From a checkpoint of a small transformer trained on Wikipedia.
Architecture: untied embeddings, normalized queries and keys.
Training: a variant of Adam for these matrices, 282M tokens, 8606 steps.
MLP neurons of a small language model. Each row is named by its layer, matrix (up: input weights; down: output weights) and neuron, and shows model dimensions 96-191. Each number is 128 + 24 x the weight over its row's rms, rounded and kept within 0 to 255.
After each neuron's rows, "fires in" lists the words (lower case) most often at its 100 highest values on Wikipedia text that the model never trained on. A number after a token or word is its count.

L13.up7 [157 185 137 130 127 165 101 108 119 113  99 150 135  79 127 121 148 104 157 149 127 120 105 115 127 185 141 127 129 145 123 138 122  99 119 125 112 167 133 142 114 104 157 121 133 114  90 106 139 149 119 138 145 149 135 131 158 141 130 140 146 151 192 122 144 134 123 130 128 157 140 127 164 121 126 126 138 144  98 113  92 151 109 126 112 152 138 128 157 120  82 168 123 107 119 144]
L13.down7 [ 79 104 150 150 136 142 134 122 126 138 117 178  99 151 153  69 153 151 122  94 137 119  77 130  95 119 160 108 109 153 129 159 110 158 155 158 118 170 143 135 143 133 131 113 119 104 124 135 101  83 124 136 173 105 108 128 155 140 163 111 105 145 132 139  87 141  98 113  86 129 143  84 154 142 102 160  60 120 157 115  92 152 111 127 140 143 170 188 102 121 128 162 120 120 124 156]
fires in: "of" 17, "was" 13, "his" 9, "history" 7, "is" 4

L7.up39 [158 130 103  75 131 121  98 168 125 132 111 110 123  78 141 158 136 182 126 144 110 148 142 144 125 126 120 174 133 134 147 161 144 110 103 130 156 125 138 150 117 113 129  95 164  77 146 136 156 114 128 140  89 141 127 135 111 128  80 108 121 138 143 121 120 164 201 128 106  94 116 129 120 123  85 116  86 114 118  92 145 134 106 101  87 185 111 118 137  89 109 111 134 107 125  97]
L7.down39 [141 145 141  79 115 120 122 161 147 107 151 137 117 125 128 157 114 111 173 118 117 136 111 152 115 128 150 150  84 162 172  88 102 151 131 152 161  84 118 130 150 115 137 106 148 137 130  89 164  97 120 132 141 194 135 112 101 119  87 138 123 146 106 136 132 117 143 147  98 116 110 119 123 139 144 124 124 115 106 113 122 104  75 114 160 138 134 159 129 153 138 137 170 123 146 136]
fires in: "of" 76, "cunningham" 6

L3.up411 [185 108 112 126  97 111  84 122 131 154 136 147 139 121 161  93 147 109  95 116 118  97 128 106 151 120 156 124  94 161 118 160 162 124  79 128 115 147 187 119 108 165 140 128 132 116 137 149 112 122 124 121 123  90  88 120 145 132 127 127 110 136 133 116 144 169 165 121  91 157 120  95 127 103  64 116 166 120 126 107 167 118  92 128 100  85 130 134 180 153 126 151 141 149 105 130]
L3.down411 [124 133 159 122 114 107  85  96  96 152 141 131 140  70 148 106 123 165 121 128 137 145 163 123 122  87 141 124 153 129 115  77 131 104 128  82 121 151 100 122 142 135 167 107  92 127  98 139 127 131 163 133  95 124 155 158 108 100 113  96 138 125 155 129 161 130 134 139 112 102 108 174 141 123 184 116 121 140 112 189 110  85 106 107 140 141 107 155 148 111 167 114 129 111 146 152]
fires in: "also" 76

L10.up241 [109 160 110 138 140 124  69 157 147 141  91  87 148 130 153 114 145 145 131 154 119 125 135 156 141 125 131 171 147 148 118 124 113 135 178 125 123 117 140 157 162 126 119 113 149 149 140 118  97  91  95 108 125 125 121 115 128 161 102 163 138 167 126 151 135 167 143  92 160 104 109 147 109 160 163 147 179 116 122 143 177 151 142 143 142 105 100 104 108 128 138 153  96 112 101  99]
L10.down241 [145  95 142  73 102 124 140 116 127 112  85 104 167 140 105  99 138 151 149 158 145 109 105  71 121 137 145 143 123 115  71 147 123 116 138 107 114 132 134 141 114 132 182 117 109 153 144 108 153 124 118 146  81 144 114 129 110 145 107 151 125 117 103  76 104 139 141 136 182 127 129 135 128 164  76 158 123 107 135 163 172 152 145 157 122  88 145 129 131 110 126 111 108 133 114 120]
fires in: "an" 58, "anti" 5, "angle" 4

L9.up159 [156 114 101 115 106 118 111 130 121 139 162 127 141 108 152  88 168 182  82 153 119  94 158 132 148 102 122 128 133 129 129 146 130 141  97 126 154 155 149 175 157 123 136 112  98 126 120 131 150  79 114 171 122 141 111 118 117 145  72 117 180 135 141 145 143 106 154  89 120  74 143 178 161 112  67 133 143  91 107 136 102 156 145  95 149 143  93 141  91  81 151 160 164 117 103 128]
L9.down159 [144  88 132 149  80 155 109 127 124 155 132 115 150 147 142 111 109 116 117 139 100 145 176 122 157 114 134 111 108 133 137 160 118 110 144 103  96 181 146 113 149 127 143 121 112  93 105 143  79 131  87 150  94 143  83  99 132 131 147 132 158 104 135 100  95 171 117  97 110 110 145 139 152 107 129 139 132 134 117 119 113 112 154 163 136 111 118  92 121 120 121 110 133 111 149 141]
fires in: "of" 61, "without" 10, "often" 4, "from" 4, "stop" 4

L10.up157 [190 138 101  92 140 150 152 139 134 116 124 114 109 116 182 142 143 159 116 152 101 113 142 158 137 103 186  98 138  87 112 116 136 139 155 162 146 129 166 129 116 130 164  90 146 106  99 158  84 116  99 146 115 137  97  92 174 155  85  90 108 126 125 118 117 158 126 102 126 117 155 156 144  97 108  81 158  89 128 122 116 138 131  70 131  96 111 117 121 154  95 131 105 159 146 123]
L10.down157 [152 121 158 121 138 192 148 122 137  80 104 145 130 147 115 121  94  98 123 138 174 149 147 142 114 153 112 147 122  92 119 127 116 144 156  93 118 141 110  77 174 125 107 168 116 116  74 143 115 108  90 141 155 128 164  99 128 130 146 114  78 119 144 128 125 163 145 173 111 136 110  99 136 145 106 136  97 182 143  80 154 140 129 117 127  86  99 110 126 137 155 152 160 134 133 137]
fires in: "in" 31, "from" 18, "to" 8, "into" 5

L12.up44 [127 131 115  95 121 169  84 119 135 120 155 167 147 169 140 153 157 116 132 134 155 138 134 137 129 103 150 129 117 143 136 136 172 133 141 146 156 117 152 160 163 114 148 164 167 152 156 106 115 164 100 125 153 148  90 111 130 166 149 129 137 144 140 126 140 150  95 121 129 147 109 151 108 190 122 177 110 135 117 137 122 128 141 149 134 101  77 127 104 130  96 147 156 131 143 101]
L12.down44 [129 135 121 107  95 128 105 118  99 168 125 129 128 145 141 111 151 153 139 135 183 157  79 117 121  92 115 164 158 147 101  92 142 145 139 127 160 129 153 165 130 122 132  97  77 164 145 138  94  98 124 117  82 136 147 131 145 128 147 150 115 113 106 111 111 123 109 121 135 122 132 159 142 109 151 155  88 173 107 126 179 179  88 117  98 120 135  89  97 103 156  99 123 134 100 136]
fires in: "an" 68, "another" 5

L10.up165 [150 112 152 124  98 142 119 142  98 161 147 159 123 110 100 116 163 122  85  95 158 132 154  88 123  80 128 133 122 136 164 147 140  88  79 100 115 110 126 133 156 111 151 115 112 125 194 151 131 116 124 134 141  97  84  99 143 135 144 159  93 149 141 142 172 145 126 135  69 114 113 142 110 117 176 182 154 150 117 148  70 144 105 131 129 163 147 126 136 144 115 114 117 136 108 110]
L10.down165 [110  96  95 131  87 115 144 165 128 111 111  98 123 154 176 114 126 142 172 158 106 150 112 120 163 140 114  96 144 136 172 133 172  91 137 119  72  93 120 156 111 119 124 125 120 139 106 130 134  92  91  94  98  96  83 117 113 122 114  90 102 116 132 158 163 136 127 126 154  86 118 135 164 126 137 152 117 129 124 142 152 117 173 129 112 109 137 137 124  96 112 124 133 117 117  98]
fires in: "as" 38, "in" 32, "sussex" 4

L5.up344 [102 125  69 104 111 104  82 127 144  88 103 120  69 129 161 101 161 180 160 103 163 154 145 105 103  64 154 142 138 134 178 135 170 132  87 111 135 148 155 125 146 148 132 116 146  77 123 156 131 138 115 102 125  95  92 113  98 126 131  97 145 126 134 141 126 157 138 116 104 109 136 113 157 150 122 163 146  82  97 130 126 131 134 126 107 108 120 110 175 110 117 108 101 160  79  91]
L5.down344 [117 120  83 114  87 129 112 131 121 136 158 119 120  84 181 101 153 150 114 134 108 147 146 130 116 144 121 125 124  90 147 129 111 103 170 107 135 116  70 102 144 141 114 146 112 117 130 168 115 144 140 145 123 138  87  87 125 139 117  86 170 152 155 130 149 137 115 174 128 137 154 130 163 153 137 128 141 151 143 115 133 110 217 130 137  86 112 105 123 105 130 141 127  95 106 114]
fires in: "while" 28, "after" 24, "when" 10, "if" 10, "with" 9, "although" 7

L10.up246 [118  90 130 114 141 111 111 108 151  94 121 124 134 149 124 133 155 146 154  62 144 154 145 137 129 122 153 178 140 123 193 115 153 112  94 130 164 135 128 107 128 128 134 108 119 138 159 138 119  95 110 110 115 135 146 153 118 124 105  95 141 177 136 167 117 130 151 161  62 146 132 169 119 162 140 118  91 153 197 120 155 134 113 107 151 124 148  90 149 125 115 152 172 116 181  77]
L10.down246 [134 122  90  94 124 130 163 125 125 113 140 132 108 148 119 146 145 133 135 140 113 133 110 120 107 136 130 152 132 123 177  72 120  96 117 123 166 127 126 109 124 141 132 109 128 133 118 126 136  89 122 132 135 152 100 115 120 131 164 114 144 141 153 135 104  87 143 129 184 123 138 122  92 178 127 163 114 166 205 143 175 100 135 182  97 122  95 129 149 115 131 126 128 118 158 137]
fires in: "did" 16, "may" 13, "would" 10, "does" 9, "important" 7

L6.up153 [169 136 114  57 144 115 126 111 102 116 136 140 101  96 134 133 136 164  75 116 114 126 126 198 108 105 107 107  99 156 193 135 152 158 154 149 108 102  99 122 144 123 123 138 154 123 153 122  91 139  85  91 151 108  90 133 145 162 129 128 117 117 101 132 108 182 143 117 163 135 112 124 126 186 141 125 154 113 136 115 130 145  95 113  88 102 118 128 128  85 160 148 143 102 136  89]
L6.down153 [103 145  74 160 151 136 187 112 173 125 161 134 123 113 157 125 123  90 107 147 161  69 124 118 115 142 185 137 132 110 135 140 137  96  99 119 133 108 125  89 164 167 137 133 171 143 130  91 185  93 124 148  94 128 149  99 140 163 151 133 110 141 121 148  99 144 156 121 160 115 145 104 121 161 108  95 151  88 134 161 104 118 133 124 124 135 130 153 126 175 135 133 141 142 123 152]
fires in: "of" 53, "financial" 4, "virginia" 4

L6.up176 [164 151 115 109 142 149 110  55 136 121  82 135  95 111 136  94 119 116 145 121 172 139 128 108 116 141 149 116 135 142 163 121 127 136  93  65 130 122 110 168 143 160  94 129 119 129 151 129  99 102 125 118 136 140 103 110 123 159 120 124 143 143 123 113 126 122 112 144 135 137 106 140 108  97 128 118  84 124 112 124 104 110  96 137 148 173 115  97 128 156 124 125 144 110 118 159]
L6.down176 [112 137 137 205 156  84 164 131  81  84 103 161 119 123 123 121 105 152 166 129 129 155 111 110 107 127 106 123 123  81 129  70 134 127 134 142 114  95 133 126 153 126 126 120 136 142 130 151  97 104  96 162 114 118 148  74 137 114 118 146 144 127 112 123 168 125  74 131 114 141 132 121 102  98 139  89 137 133 176 127 113 110 142  98 145 105 135 118 150  96 148 132 123 117  98 129]
fires in: "television" 17, "tv" 14, "police" 9, "media" 5, "radio" 5

L12.up51 [125 188  53 106 145 146 101 126  84 125 153 108 104 145 155 126 155 126 133 115 134 169 105 142 108 123 163 108 120  76 132 166 134 131 111 172 154 106 117 159 159 113 141 141 159 111 102 123 133 123 102 120 129 133 138 120 135 182 107 106 120 130 109 126 138 200 109 134 129 132 139 155  93 142 132 151 162 135 111 133  77 117 110  97 124 122 139 118 117 146 109 175 109 102 121 101]
L12.down51 [117  66 124 150 109 160 114 122 112 133 149 123 107 111 112 105 116 122 125 131 173 136 139 119 128 115 165  89  99  98 114  91  96 119 136 144 118 165 110  91 146 130 140 149 138 121 154  91 154 132  94 141 112  91 135 137 116 119 140 159  95 129  95 142 148 101 143  98 131 175 117 153 125 127 165 132 105 124 125 133  95 142 172 109 142 156 159 181 153 132 120 143 127 130 154 136]
fires in: "the" 71, "his" 9, "votes" 6

L11.up371 [150 121 107 130  97 146  99 129 134 131 173 155 135 128 155  97 118 183  59 133  93  74 155 120 138 160 132 116 118 145 108 157  99 131 161 100 104 125 129 131 182 165 160 116 143  87 101 146  88 134 113 156 155 149 134 112 125 123 138 136 115 136 102 125  88 158 157  95 114 116 159 144 113 122 126 138 158 104 120 124  93 181  86 139 149 150 160 104 114 114 111 155 169 104 135  91]
L11.down371 [ 98 105 129 114 129 154 135  88 121  93 142 117 139 134 110  96 105 126 131  97 160 171 131 105 135 120 173  85 117 151 124  99  90 154 163 148 158 174 169 158 140 142 151 130 117 154 139 120 122 150 136 155 145 135 161 103 123 123 143 131 140 130 139 124  92 133 137 107 134 138 145 146 136 119 110 113 151 148 162  94 135  99 127 158 101 124 111 110 166 120 147 112 135 179 138 117]
fires in: "to" 49, "by" 11, "of" 10, "while" 8, "from" 4, "and" 4

L10.up193 [142 138  93 147 116 111 115  80  89 103  87 192 140 103 154  99 134 174 111 114 113 102 182 123 150  81 120 167 135 204 125 124 143 113 102 138 136 132 189 106 147 159 144 128 157 117 108 140 144 183 102 133 132  91 117 143 129 137 114  92 130 149 122 152 112 132 102 101 152 100  96 127 130 150 107 118 114 102 130 142 111 125 126 113 113 182 121 120 185 104  84 125 101 114  89 132]
L10.down193 [120 107 140 119 133  93 119 127 138 111 155 173  90 156 139  98 168  81 120 137 113  73 119 104 144 126 105 146 159 124 112 141 127 143 124 187  79 107 111 112 111 132 107  83 139  92 139 112 153 143 151  86 132 129 151 128 100 148 102 103 143 150 131 135 125 117 122 130 128 128 165 125 148  99 146 102 149 115 131 138 166  98 147 157 147 121 139 152 106 138 101 105 126 138 143 122]
fires in: "of" 31, "among" 14, "athlete" 5, "thailand" 5, "average" 5

L5.up283 [147 146  80 132 118 153 149 110 111 136 113 129 139 162 163  98 137 141 107 101 140 120 143 108 158 100 113  91 155 113 132 169  97  92 123 137 106 170 142 103 113 124 159 103 114 125 140 153 147  99 118 128 137 135 103 124 147 147 160 134 164 127 105 124  96 143 166 111 110  92 122 122 109 102 120  99  79  99 117 139 117 125 114 133  73 133 139 145 132 120  80 125 142  99 108 146]
L5.down283 [140 157 150 139  91 193 148 107 103 106 121 118  93 140 123 121 106 119 117 150 171 131 114 131 119 153 118 101 135 136 150 132 115 114 156 114 124 157 125  51 119 123 162 133 179 170 146 114 132 118 145 104  97 150  97  74 110 104 141 134 110 170 121 113 154 112 106 144 116 133 138 137 150 124 121 137  91 127 166 103 144 100  92 153 110 164 135 116 106 145 128 108 161 134 120  93]
fires in: "and" 47, "to" 19, "in" 14, "until" 4, "before" 4

L13.up342 [128 173 124 127 123 145 101  71 160 137 141 126  99 108 120 131 133 122 162  98 146 130 144 129 112  99 112 112 153 128 196 138 136 106 138 117 125 139 113 121 115  94 146 120  92 111 116 111 126 114 125 130 178  99  73 140 146 114 114 157 132 125 167 122  89 136 120  87 111 128 175 126 153 132 141 143 173 118 116 157 131 105 137 112 125 122 139 128 120 135 110 147 113 131 102  96]
L13.down342 [142  90 124 114 110 116 144 125 134 123 138 153  97 154 142 111 103 139 112 158 115 118 121 129 159 129 136 117 132  94 108 122 130 120 101 124 137 138 123 147  99 152 127 117 140 142 116 144 126 141 134  88 127 140 140 122 112 132 142 187 116 131 127 152 109 108  93 123 151  83 126 135  78 186 141 134  78 137 150 136 121 135 121 124 133 140 158 111 141 135 124 127 137 127 138 116]
fires in: "after" 19, "since" 13, "with" 13, "in" 7

L10.up238 [134 168 132 130 102 136 130 117 159  80 136  91  83 120 105 142 125 152 132 110 162  85 132  95 158 138 145 136 157 140 156 183 178 128 149 142 129 110 138 126 138 101 101 109 125  85 130  73 130 108 125 114 151 117 104 149 139 126 166  96 140 119 116 149 102 130 107 154 114 114 172  92 131 123 120 143 130 119 111 132 127 130  99 105 172 133 144 119 153  83 116 176 164 125 148 151]
L10.down238 [138 143  97 162 122 156 117 141 134 160 107 123 105 131 157 116 102 142 169 100 171 130 118 133 115  83 127 106  97 125 145  87 155 184 108 134  83 103 138 110  91 114 102 124 135 102  89  95 103 120 104 113 162 146 123 138 125 102 160 114 110 141 129 111 114 101 126 139 123  56 168 102 112  71  94 115 138 110 112 157  82 179 131 107 169 104 124  98 163 106 119 146 109 167 134 129]
fires in: "in" 71, "injury" 5, "safety" 5

L12.up252 [173 108 113 114 108 152 105  59 136 166 124 107 102 107 188  83 148 132 112 144 131  72 150 145 127 141 148 123 131 162 113 109 154 122 129 108 127 154 159 145 157 157 114 124 106 102 155 122 122  97 112 129 133 135 118  92 152 101 128 131 141 146 144 108 121 122 136 158 159 139 103 186 136 163 119 121 108 105 126 154 127 141  84 154 143 131 157 148 162 169 105 116 138 130 138  89]
L12.down252 [137 109 115 112 135 125 133  98 169 117 127 157 110 139 123 143 165 126 144 112 137 129  92  80 114 129 135 159 124 157 113 111 122 140 116 155 169 133  99 118 144 154 110 123 140 112 156 109 115 183 105 101 156 150  97 161 124 132 136 114 135 140 143 140 143  69 126 102 118 115 109 158 107 141 107 121  75 136 145  88 123 112  89 146  95 117 164 180 138 129 129 122 108 104 140 110]
fires in: "of" 28, "to" 18, "late" 5

L3.up168 [112 141 125 110 100 130 126 107 107 121 103 112 120 116 142 128 173 136 144  94 204 124 100 115 114 127 174 121 157 117 159 117 100  70 108 165 144 149  84 159 111  90 110 113 125 119 125  98  92 135 102 134 105 146 120  83 146 140  95 136 155 154  91 124 146 133 105 126 112 131 107  98 120 105 142  84 130 134  87 148 131 139 138 124 156 131 103 124 163 160  93 126  96 104 103 136]
L3.down168 [ 93 147 187 168 177 135 172 122  75 127 126 114 111 181 178 107  84 147 131 108 151 172 115  92 160 153 169 135 131 100 117 103 141 102 136 148 140 114 117 148 146 105 109 134 127 121 141 145 150  95 134 129 118 137 171  94  98 144 134 117 138  91 117 129  91  92  83 109  94 143 133 133 156 104 139 110 155 150 125 117 117 132 106 123 149 117 146 141 113 123 135 141 167  98 135 118]
fires in: "television" 17, "rock" 12, "radio" 9, "ice" 8, "railway" 4, "raise" 4

L9.up394 [153 168 132 134 109 111 128 134 108 152  78 136  84 104 161  81 148 124 146 115 124 141 175 155 112 126  95 143 138 158 140 118 118 120 142 109 119 157 156 128 124 109 144 133  88 140 151 174 182 157 137 130 147 136 144 124 170 130 156 148  98 163 138 162 119 130 149 133 119 128 114 112 113 156 103 128 111  96 158 192 134 143  86  96 153 155 113 133 178 140 115 122 142 109 109 139]
L9.down394 [131 133 117 171  82 109 170 143 174  89 134 140  97 151 169 132 156 124 119 119 134 148 150 127 121 129 107 150 100 132 104 142 130  91  89 134 119 164 141 122 107 181 126 114 125 126 151 128 137 112 124 173 132 168 110 161 120 146 102  96  96 154 157 136 105 143 124 140 133 143  96 113 133 129 142 139 130  92  68 119 129 148 142 140 146 118 125 165 121 125  86 137 119 136  95 165]
fires in: "of" 38, "frac" 7, "mohammad" 6

L9.up275 [104 122 123 128 160 124  74  96 116 141  77 127 133 110 145 125 151 162 132  99 119 141 102 137 110 124 130 102 154 124 119 167 167 137 157 139 136 176  99 134 131 133 138 148 110 104 159 139 120 128 124 102 171 123  97 119 120 133 122 153 134 179 115 154 181 170 126 146 158 136 114 148 160 150 159 161  67  95 146 106 139 145  94  90 150 122 128 125 175 102 120 100 155 130 135 136]
L9.down275 [116 142 135 117 117 133  95 139 141 108  82 144 134 141 147 125 113  90 167  97 140 162 143 129 147 150  87 112 101 129 128 136 186 138 140 151 124 121 150 121 137 119 139 113  98  92 133 137 115  84 105 144 148 139 138  95 162  66 109 133  85 152 144 122 136 131  99 112 140 149 105  96 177 142 124 115 127 128 123 133  75 125  94  85 141  99 135 100 159 116 150  83 126 142 156 123]
fires in: "work" 26, "works" 13, "working" 10, "worked" 9, "workers" 5

L9.up438 [ 88 109 103 123  96 147 100 122 136 115 142 200 123 130 161  95 170 144 143  86 150 145 130 104 160  57 143 154 182 147 175 130 123 131 136 132 133 110 123 128 130  77 144 115 110 118 129 128  83 109 135  98 181  83  86 119 129 161 113  80 131 144 142 173 163 125 120 118  83  85 160 144 126 147 111 168 146 126 103 135 102 140 131 122 169 136 127 132 152 141 126 144 127 105  97 125]
L9.down438 [123  85 114 151 102 138 103  97 141 153 129 100 166 125 161 148 126 131 131 179 109 147 156 106 105 129 146 126 136  90 183 117 151 167 126 134 102 144 105 116 147  98 121 157 143 122 135 110 151 142 134  97 125 117  61 149 150  76 160  88 161 119 133 105 162 141 112 150 112 141 129 128 102 107 125 131 129 157 109 147 118 111 129  80 152 137 136  98 140 136 147 158 107  69 142 145]
fires in: "as" 27, "where" 14, "if" 11, "when" 9, "what" 6, "because" 5

L12.up199 [163 105 138 123 127 165 123  97 137 122  88 144  99 102 135  86 148 124 148 124  96 109 157 169 160 114 117 131 115 134 168 111 105 135 122 110 110 136 127 145 128 132 127 142 111 109 169 148 152 131 155 110  99 150 118 121 128 159  90 147 120 126 102 186 120 117 135 104 151 147 134 147  71 152  72  85 147 123 118 139 142 134 101 104 139  88 115 105 128 151 130 140 111  87  80 127]
L12.down199 [118  95 134 163 119 116 138 181 115  96 146 128 141 131 156 114 162 122 122 167 121 144 106 115 111  95 101 130 116 143 126 144 134  98  79 154 133 147 151 146 109 173 150 141 141 118 110 169 190 126 128 126 140 109 175 162 145 132 155 134  77 116 138 123 146  81 121 118 142 109 144 133 158 106 111 147 139 126 201 132 193 127 109 132  78 147 145 117 117 158 159 121 113  85 140 115]
fires in: "of" 49, "from" 6, "among" 6, "brother" 5, "the" 4

L10.up362 [136 121 138 163 164 128 174  83 101 145 121 125 103 107 143 113 178 155  99 135 173 128 165 164 150 151 162 111 155 130 175  93 136  98 115 113  89 116 151 159 160 120 103 146 130 133 160 111 143 120 153  98 163 117 130 122 140 152 149 123 133 154 167 186 148 125 130 128 100 136 147  81 140 138 129 188  84 150 133 146 111 103 115 115 140 144 112 136 156 167 132 131 115 132 123 108]
L10.down362 [148 140  98 121 120 171 163 123 153 172 121  81 181 136  97 115 107  91 104 107 143 178 129 145 163 114 144 172 104 119 173 115 132 127 130 118 100 127  98 109 142 117 123 166 150 128 157 157 141 136 154 125 105  96  89 127 161  92 149  91 148 117 147 123  94 122 143 110  83 145 146 102 137  71 144 140 125 127 139 127 134 150 134 123 126 141 122 154 127 118 166 105 103 131  79  90]
fires in: "as" 19, "university" 17, "league" 5, "up" 5, "division" 4

L12.up376 [164 127 114 130 143 153 143 122 109 113 174 190 123 132 142 142 135 164 141 124 115 105 149 160  98 114 111 125 118 108 131 137 125 160 105 151 141 138 133 158 132 152 135 101  95 101 164 173 151 109 132 139 146 146 115 126 120 138 112 115 130 151 112 122 124 199 120  94 145  81  89 202 129 142 150 103 163 156 135 129 116 131  95 114 157 167 148 143 119 130 130 150 105 129  72 140]
L12.down376 [135 131  95 146 137 101 156 131 151  99 126  81 125 125 146  98 130 141 146 140 145 126 148 113 129 131 162 129 106 119 130 126 144 119 165 123 143 155 162 136 153 163 165 132 127 161 150 135 145 127 150 154 137 132 104 160 110  98 157 101  94  92 153 130 115 130  97 182 144 105 118 149 138 126 134 114 150 129 108 126 141 111 152 150 124 151  97 121  91  63  91 108 115 117 137 119]
fires in: "his" 30, "their" 23, "the" 22, "of" 8, "s" 6

L7.up400 [123 150  78 104 135 153 149 119 116 129  81 150 145 119 147 120 148 157 122  99 124 151 162 143 122 132 169 135 169 137 123 163 140 138 105 195 173 126 104 109 151 133 140 136 109 119 136 149 130  95 106 171 161 103 106  83 160 100 130 114 157 135 140 143 123 134 147 171 109 101 141 168 159 161 144 128  99 121 118 133 118 153  96 165 150 138 117 117 121 116  85 117  96 143 117 144]
L7.down400 [146  72 139 125 124 132  87 108 135 113 122  82  77  79 146 114 119 149 158 136 103 168 111 149 113 151 128 148 107 132 105 125 138 127 105 151 166 142 135 135 186 159 134 163 138 152 104 150 129 162 146 136 124 131  99 135 121 132 131 139 149 113  88 130 154 138  92 152 161 113 117 140 109 123 111 136 105 174  96 124  86 125 139  92  94 106 111 112 138 137  93 119 138  92 137 145]
fires in: "that" 27, "first" 13, "one" 8, "same" 8, "every" 7, "this" 6

L11.up273 [110 139 160 108 119 101  82 126 105 147 159 123 102 104 160 129 120 160 148  69 157  82 164 149 104 138 100 136 118 139 124 168 134 104  82 112 148 135 111 132 115 136 126 114 169  95 159  97  73 128 152 108 157 115 117 134 100 149 125 170 100 146 148 173 109 132 141 122  87 120 139 125 120 137  98 128 120 124 128 133 154 129 128 165 118 118 127 131 128 116  94 137 131  81 130  91]
L11.down273 [136 142 143 135 118 126 111 131 131 106 160 123 105 138 173 147 136 116 117  89 119 158 129 156 101 157 118 143  93 118 127 117  78 172 127  90 159 120 116 153 110 133 103 134 106 117 146 120 142  85 109 126  81 131 109 164 137 120 124 122 135 145 141 151 209 135 151 150 123 113 134 107  94 156 155 124 123 112 131 122 145 109 142 120 123 122  43 142 124 142 119  96  89 118 104 132]
fires in: "can" 26, "has" 17, "may" 12, "have" 11, "would" 7, "also" 4

L7.up202 [154 157 109 138 119 122 109 143 130 131 125 128  94 133 175  96 135 164 132 155 130 178 165 135 113  66 120 150 149 127 127 116 161 113  92 132 140 143 172 142 144 138 115 139 168 119 133 118  78 108 137  94 138 114  83 152 110 152 141  95 154 122 127 131 113 118 136 110 125 120 129 127 100 176  82 174 117 112 147 106 142 133 126 121 159 156 101 115 168  91 128 139 151 114 108 133]
L7.down202 [133  90 131 112 131 141  90 167 127 120  91 109 155 116 147 135 124 141 147 136 127 177 141 140  95 127  97 128 130  77  88 169 154 169 103 106 131 124 142 149 152 108 149 109 132 110 132 107 138 129 140 149  73 125  84 119 140  90 103 122 143 109 120  89 167  83 128 122 114 164  84 139  94  93 141 103 107 161 137 123 135 124 100 127 127 156  92 131 117 143 147 105 137 132 147 159]
fires in: "this" 43, "one" 15, "each" 9, "what" 8, "that" 7

L11.up329 [159 109 101 131 123 142 103 136 100 124  83 117 125 129 157 152 204 158 101 123 143 145 144 111 115  82 181 127 124 112 101 137 113 147 123 138 144 187 166 155 126 159 117 127 121  76 106 120 137 119 153 157  64  92 105 123 125 146 128 105 136 127 144 139 144 170 145 132 149 155 103 105 117 121 102 120 157 109  98  71  93 119 138 108 125  90 112 118 141 120 102 125 123 138 100 111]
L11.down329 [ 97 119 150 123  88 135 104 132 116 108  90 125 107 126 136 112 144 107 122 152 131 115 127 142 152 142 142 136 105  94 184 139 137 125 137 123 205 155 112 126 169 140 126 147 172 155 131 133 139 120 137 127  93 135 150 145 127  85  86 126 165 140 124 147 149 114 130 106  95 159 102 143 134 191 141 118 111 158 144 133  91 101 128 153 168 125 106 189 119 143 163 162 180 107 114 169]
fires in: "the" 74

L7.up385 [133 129  55 132 136 154 127 115  88 141 154 147 135 131 146 107 151 126 100 138 149 145 167 143 144 112 129 108 125 161 149 101 162 109 134 135 112  98 154 141 108 126  75 123 123  93 118 125 116 115 139 101 174 137  82 154 141 132 110 162 171 147 160 133  85 112 131 150 108 128 130  99 123 125 124 140 114  96 125 119 116 157 132 101 115 151 105  96 104 133 127 145 129 166 121 108]
L7.down385 [125 157 119 103 114 140 119 118 142 144 133 150 104 147 152 117  78 107 126 115 114 115 124 146 128 120 124 166 111 149 145 169 100 129 142 154 110 159 114 111 177 108 110 148 105 148  84 165 177 165 132 123 157 166 132 114 105 169 131 143 128 158 107 110 127  94  95 131  90 123 154 132 134 105 105 137 131 115 161 107 175 159 135  92 158 108 123 149 125 135 124 139 131 172 131 133]
fires in: "at" 19, "hotel" 10, "of" 7, "hot" 6, "attended" 6, "to" 6

L5.up276 [178 120  88 137 114 151 147 154 129 142 108 123 119 114 139 126 143 155  94 105 154  86 131 109  83 114 125 147 108 175 106 163 121 170 123  97 124 137 143 132 147 143 149 128 134  80 151 111 116  93 132 153 100 142 116 119 166 125 111 136 113 157 118 122 114 141 137 124 159 102  89 105  92 100 126 121  72 109 107  82 152 145 138  77 113 116 149 137 133 134 118 121 161  82 146 108]
L5.down276 [123 128 143  84 101 112 134 124 161 111 112 145 109 107 126 109 139 124 146 161 106 106 151  92 141 132 157 134 111 121 123 145 111  98 107 140 123 179 119 116 112  80 112 165  98 113 152 122 109  81  80 151 113 115 135 142  96 153 137 132 115 134 135 157  81  98 141 163 102 109 120 119 124 147 116 112  93 119 106 139 154 137 110 160 147 144 154  88  82 118 115 138 106 114 138 125]
fires in: "of" 37, "the" 18, "stanthorpe" 4